Weights of a small GPT-style language model, trained from scratch on English Wikipedia: tied embeddings.
MLP neurons of a small language model. Each row is named by its layer, matrix (gate and up: input weights) and neuron, and shows model dimensions 176-303. Each number is 128 + 32 x the weight over its row's rms, rounded and kept within 0 to 255. Numbers have three digits each. A neuron's up and down rows have the sign that makes its largest values positive.
After each neuron's rows, "fires in" lists the words (lower case) most often at its 100 highest values on Wikipedia text that the model never trained on.

L12.gate68:155172105122076099124144164158154139153111172088121121135152104119103121106114135100088144197076146137142105146112133155172191083116143136120143096117150117148168092119109120153113179115136057158100130116094098141117113090152169180145137187043132094030152130178142155126088149158172117138128143099152130095157118153130153126135152136067133155078184131126118163124079077056155124101138
L12.up68:131181111121093143080125157171161188123114175126065148133114124120152135159101132154132076132122206098109130109108131125103157097129117144121145084088089059149129165146095170104161172164109152158129115094056203128104142124126142126161162139098168118172125126165138168143086105172113157164101149144186148095087158165195173150156127114097136086135126121126190111136175083137167106138164
fires in: "he", "who", "she", "and"

L2.gate162:075144132156133179173083111114145069149176041146128144098123149124113154140123070136165197093083066171144141124096172109182152208134128139135142142094112111174170100145171147154198161133096117073130071153178160109141114125124141191106127169162066148043121158128183156190111171080123111050121128155141118119195176097154106130131163174117115117080096146184121161116098129157040152112154
L2.up162:075097149141091161189118098097145098155117116127125089127144152105084156100113124165167125095086148194100129102142191167143173171076093131130128163167141115170171149110124159130167066117148121127123134168086189103169114103148151084147088096094133119083136122134213176135087129100148215086154092081080117148127135130154170104086155161109126072144165103158142141130122108188123153104169
fires in: "after", "received", "order", "with", "following", "having"

L5.gate454:123132172163167109087136112132151164127128110143137124201146096144143190226140117141085182136146143170165143123109158053145120150115133122172120056163124136088115121146155130146130167120153145217145103087141153083097100163095111113088118092184161093102122088081104155123123083149123151121096156132095125101082139164134120089097120103084102144129135170106168130203146101094101149125087
L5.up454:130070114118144148112084185175123116168147101185138111192083102161094193162146145131153160135118118146103146206114116113124111121080106081130138168113126127148116130162113150095061132116093082105152164053123183061097128075125082090132179095147138089074067091105155095084175148205072140138142148121138150143126151110125089154128138037101145122121132160145086094210142135089075173119093
fires in: "to", "on", "for", "in", "at"

L4.gate848:172164181124100166196119103149139119110165168134168159131159046092161171067146116087135170098103092157117101147119155134189167167133091110109121130140140133132106195148135140137169077144114171106151134018137134074127121167125111136109107053147135135177127159143137153131053173102159135043119151167083088165164123126148180147090128111122084081165179114133120175121099139138100102147139
L4.up848:130121138124185131148087116151160090134076106086140126100169133133108151161168033131073102067141122191133143181120153153110115184137193070137111118183165089106153203130158135141128152090091098116126169096116099111136145163083125177068052140116159143125098187102084107134050130140085160093120145110115142105111141125127034112104085147117145128161156144123125098090103121107133107120163
fires in: "has", "have", "with", "had", "are"

L9.gate704:120130158156159160118100143107134114136169138149107171151157097091120074157086148136129168134142151131101139044119088096153124136173092151121138162147120137177094128100169103102150155151122095077088201118131171137085085112092095125137137144114165151170134163090147136085142082175116163070096124121112185134099137149161178150145152091132130101144152134077110091167127166162165078106144
L9.up704:105147113157166155150146215149152062079113147099134144152113176087107122179166103161166142148104100134056100087046130080108116069109123157125102177151176068097168137199100177106179099125084085117141106140178133090179086100127176157101131112139134083145141113099116095095173132083155121183135118186158128120121100161121100137151170121091155099156168128167154122091106100149119124087078
fires in: "of", "to", "in", "into"

L10.gate847:110112174107114161138158127156163104183145141076109117102148208150137230113083080147192149045085080196145112173147091085119177149111147124101140203111181137134120166113177098141157151141114181118088107080143173120140183168146182160103183203118110154142100092136119096193127163086132166096101114130108124154116152120156095084187165138136160111158150116104098097123140121084129119104175
L10.up847:129186126119083125095189184174157110140116173117117126134119156143077096153147084100071163107155163160146098112112129094151118059159113115137086096104162102105143129103150076146098113139112131158140114104077184109139171115158172134143114182218115132105125171130083150106160144115081179078057106082121171151082157074156107130193160115078117146137140125104081078088180118088073153154109
fires in: "became", "as", "become", "spoken"

L4.gate1174:121153170114146096208118106174190145172163059056128153096165093101137108140111089123129129089097062165179113161118158147166161152135013076144141171134114126214134159115184094171107116101147138101151180116163125145117133107118143077116146121148120144139096138067121106182156106120140114079155125170139144116156096141155138142070158185117144132177151119132118144116095155119139151185124
L4.up1174:115120094097097108215122135123076149130143089115155143143148128129123115095124152161143102132122116133151111130119154125170163177144066145076103131155095085139127122135113155136138062087141179153116126097041183115132108085115142136112147111080114141136173096120083174132063115113136138134091080149196101168144166120188142118162076189071129104124115037096127155107120119082145129123160
fires in: "with"

L10.gate67:192089083211150164082180163075127099139139107124068096161132173094120174137163110130162111081158181109149175127169175142144176143098150153127166150116180163130081170141152198157094154104170172127121108124071168152176158113165197143121139163080157156096185136147118083132117111164092136095120120134131129123200090129086164135095104145112134132179074132109130149097163173107163118149174
L10.up67:116117088157137135074136129117162097126131146135035075156116072126044166102145146153108146122126178136129152135121125113183140162107144139170085171098169143145141176178169170149114122067179095070157159077106142169124153139096212115119101073113093106113142140111122148113162122167114114084062086102138117135134134132130182133120161134132129071176102181160107116097172147130121131096078
fires in: "known", "such", "described"

L2.gate938:184154126155143091100140103127153094128066113125128085146140174104104149155090080060185072119082112170128160090082121083112164142158175208095105127149184108144132170095156119077121165153144132126039110071167165084197167124166183137102155145143078143127123075138121170106148114047129113146158083128139084081117126178165171130102123093147142118134080115131105074138129097142204136163162
L2.up938:118142140087103130135145076122151055185150108109110105111122083134123203142112082132202124080141148141177123114138116167125150202122147139114137102165167127082128209118099154154136183132118129051101132111145125152052145121083150146135205086135064146095102083105149205087109101107069151155171099079071105098092083180112169153106106129077166152106120096117097123101090197136150160154140
fires in: "her", "after", "for"

L9.gate358:114174080143145126139176081099155179160210122098158166171127121087119083151077104117170121129071172122148114161159135116153154186072114161129153136134159113099102159101107099118107171121103140149092116145177094178192169102097106174109137125168102101130146129058179113119154163080119082128159106140119115144103103150140148128190040151175140122087126140077109109158136168150112117160140
L9.up358:094069176092105134160145154127110127161152085100111144093100165144072156156145111133151094130076115136167115126117177098072083102080077180122147127107201069103133104110096086149110107139140161167130154145136121124140118112139093100082116141145106112153099141114168119147144186139103128094204073141115155135101064150161100102078059143129154170152113083089136088177082175116151113148072
fires in: "and", "of", "his", "her", "by"

L2.gate1132:113129128142120127132113117110122160099139109155168104094066155107079119173113168121154099112082125202104122170143162145154136167158098155163120119099127116089121127109183186185145165123144092155140115142140135122087133141120135133096119108129145140109132156138072196052077114100135203149097143097126167149120133145157130082119112133116173122175121151145121128125126072133151139094130
L2.up1132:196075152138124115167160084152136121168125165151144097149104153156064154158055203137118133112105176148053116069122129148147163101141145140111150103145183089164136104149111148158128112154177096126156144117140103109075098093079151136142144135097135151117182150120127063075054098126105125148147109135190110122203160151133089069112072087104112116149130140153113093124150121152086145148103
fires in: "since", "top", "from", "to", "how"

L2.gate969:135075106199158129082161122148128144101165123176152078124104132125118152094108124160056132127125132107104127090119162127225150049149180146123171091141120108093195123169086187098110119144208143138088136135140122104045140176167151087115092148125090193158148115133091143176175136117171151084093104116124112127142137097170138112115134131098143088074151129128103211145167137180141124110127
L2.up969:054098104174187129096117147104099099077158126125164127160095131119153112132087154185148142122157091115120117119130166118126125085148148153146152077076121181147157109110104167113068236145115160113134145074143123115077122134146169062131107081107175135051133107150101160150177160122105094143100148154148111140132149121151156161136136148123160090092071133189080110099184176174096138112127
fires in: "due", "known", "who", "serving", "passing"

L4.gate211:127129142168163158091145127086108152061141036130132095099081147148096118179033157112149152155085091114129102140123139124123079137162157116151102099161170116175139084097142108180078168168062156137091075154147185119144089176143096173133101131158168121151088073178207106119165177151126175144104169099111127090144130126085216116170145085127149065134148209156159111091109119156100105140092
L4.up211:169172100151132142059120090150166084206124143145097111180112115153133095112125128138144165104058142119089089104120119165150126134171136142082098104133202151128136122070125136125136075141093123106097177164142135195103098079135187099133157112100123151136076157104150140163097113127117138099162075144171106122123178136122155143167185073133153042111039078195063143093113202089155137134126
fires in: "to", "from", "for", "his", "entered", "qualify"

L10.gate748:145148061117144140149129141098139132153124094114079110179091130082088195141116051108133119115134127151162158149161094104086121100149130111085097177114100122120091111116150165141137127163093112110116145122103109114097134119160102178107021155130124053112056148133170178146105157071124126057091139118123103062082142114147146144227109067172110124127190112136109125166121081169126136124112
L10.up748:134147138067069077115108057119121154112104078127071122085165125198135143148086147112146114131110150097120138138112111072161139153115101164127123136150118159097091176107126164125138109133136146035123143110157106104142177125083183144132108087155130107167141108172130060183118152074129144161177114162081200095130076136150140156186151116108171156160123142093101104186123098112184102138125
fires in: "of", "was", "for", "among"

L10.gate461:125092154174098102109072108096093144164111141130117164162147148096096096137131128132097104132125132146148123097170098094162142132141088216111130110085114097125137105108162130155105097146158098132101141077100146153137165150119147060138163164203188120168145049177137089144156059170164120115123136124131135165159127152114160189144160149129128109193120065108125137065101175102126092183135
L10.up461:127080111152172135164157128126142106157088129106127126104140142128192097054075112151080077052114110157129165105103137121131140125176107100101157118121154084118152128140127134180102106075130116112117151126113170197134060158089140130101122109148122081112091141147122153059082179133178126202077069121146077136112104146136179113163135101117106057172083087154123143164183162149170188126051
fires in: "to", "without", "not", "from", "in", "do"

L12.gate697:145150101106135170114140142150139210137088143166065167148092133171149147125140148137159125124133118156151119092168119135190155178128132106111078103138134120159098112102138115140075072103122120087125104134046099106105084096158139102146123097126145090081106089132170167137176143140148127162157088150092084071173176167144135147154148096158094109101124121093087106085101147139074146160150
L12.up697:077142165116141137104113166151129083156145137144079158136103155117148123188071065173117120138143097188165096055164091123168150076182120056143162094140102116150133116108163090106085110141101143147173089124073169147130187135158175112166135167118127148119163118108143104128121119141141157098140137139118193083162177125138165100175170143107101130085090113148054154110125147123089167117153
fires in: "became", "become", "more", "made", "grew"

L4.gate1024:131121167144145132112068140143156079122153176115094074163180028184076113108119091135173117168146100150097113180135071172143116153197142122162039076150121182087164130152072106128134089107144084151144168106124091121049114120161182097116127161146088079105181117134115154136088129142156106114113133174130074123131117136049123184196108171106136106087101114088132135074156158114165148156082
L4.up1024:148115133140158118176141170162123133059092141145122077158092160154131103128145119162132116120137187107140116124174121168118146105098146144102161069137157120146124111147143099164160079155120100107103090179084139079154145183115114087205158143079096144129172124146151148125118125116134150131148059131134117106092077131148085134064110132154131111156121137106147047113154102174054167112130
fires in: "she", "he", "university"

L5.gate841:154144116081141124095152040180122188078146138112136128138111131097155129093111173102116177120113143169167141135179116163198164167136126186093107119133144067169123146111184065160143086128128154138108134116126168164147102072195138136088156184144143156148096130098112162129149153070166100108089137147137106115096100176158121088058096081131182108124067123105102059100104114158104147180091
L5.up841:093190107158132130138145139089170112181161087152133141146117113082172105111143112128105088138152145115062125128132098163090158149114084132163084158147166103099140114158143141131144082106162102095181137130107164048101065090166113113167101122138120185169062117127141169084115110149136061121174130188111134156108128154138161186136113185075159185112063107080158151142132156157118199143138
fires in: "after", "following", "his", "maltese", "s"

L10.gate852:201164138137115152188152138120114088101112138132118152171159207148067116142083097176151095125159130170139055124113158075091114120123105214167146139096180143151202117131130171123143111148097144084112100127114131157113159142121130174091184122146122182152135062110087119161158079182182160116133106118094127126155176090130074154113174136151100130094095173151142101092123120112188076165147
L10.up852:160135160120132143145126134121160111122153136215111148120184147139132107184178147174179104138107153155161094150135144118152190121118133143116131149138085154192107134116165174073121150170161146160208141146106105119105154141137203171133144184138117177162133109121111108098117080119120148117151174058144123098172177126147141092120125159151063043147065184188129062126124106166149130130133
fires in: "university", "one", "medal", "department", "minister", "king"

L2.gate806:137069156112131166121164154137108133132151159151108151096154142187158100116157156045150093153133158127109106149152059090123150135080121157103093115194103137080089230152133105119139118123165089118179097087073135151109088127090139111131109117169128116171194121075124102084146133125135082130161103084153117101108115160074191139186109164085147183137150156167116161113104129139155118083111
L2.up806:082136129106118181132121160166115173112191143165144105135097096193109096118130128133147127113143113115079082014099091158139112160148139162144107136134166146113141162142140140085082103154157153126121154106067077062111004140118085110131111138163072141216092132148085078090129145127133070144146169116159113176100093120126080098172115177112135151148176126127090133180080108099121090163067
fires in: "no", "not", "shutter", "equipped"

L2.gate624:157108152102116094195122097099131109162153117102083155142076124184139110183154147131165070099105141078119072136130065113118117087101129140165140127092146214106055076109150118098102087195105133118138136086128087109097058115126180114112135168184135085124087078146096116114221172127139193083177073117153139194099174142105134100132132134113106162172161088113164100122104145091189103056083
L2.up624:138126134071094106143132105102133094142123114107119070112103121160172111189167122138140095130065128083159114090164130110166105140115134174116086155089169096121090126070135077074135090106139125128179071116138146129128112117127147157155106067179076090152161094148184109086162165058117206099189104111078119152141123102105125103143111143131118115178111080083147137142103148116190143079071
fires in: "not", "no", "t", "never", "either"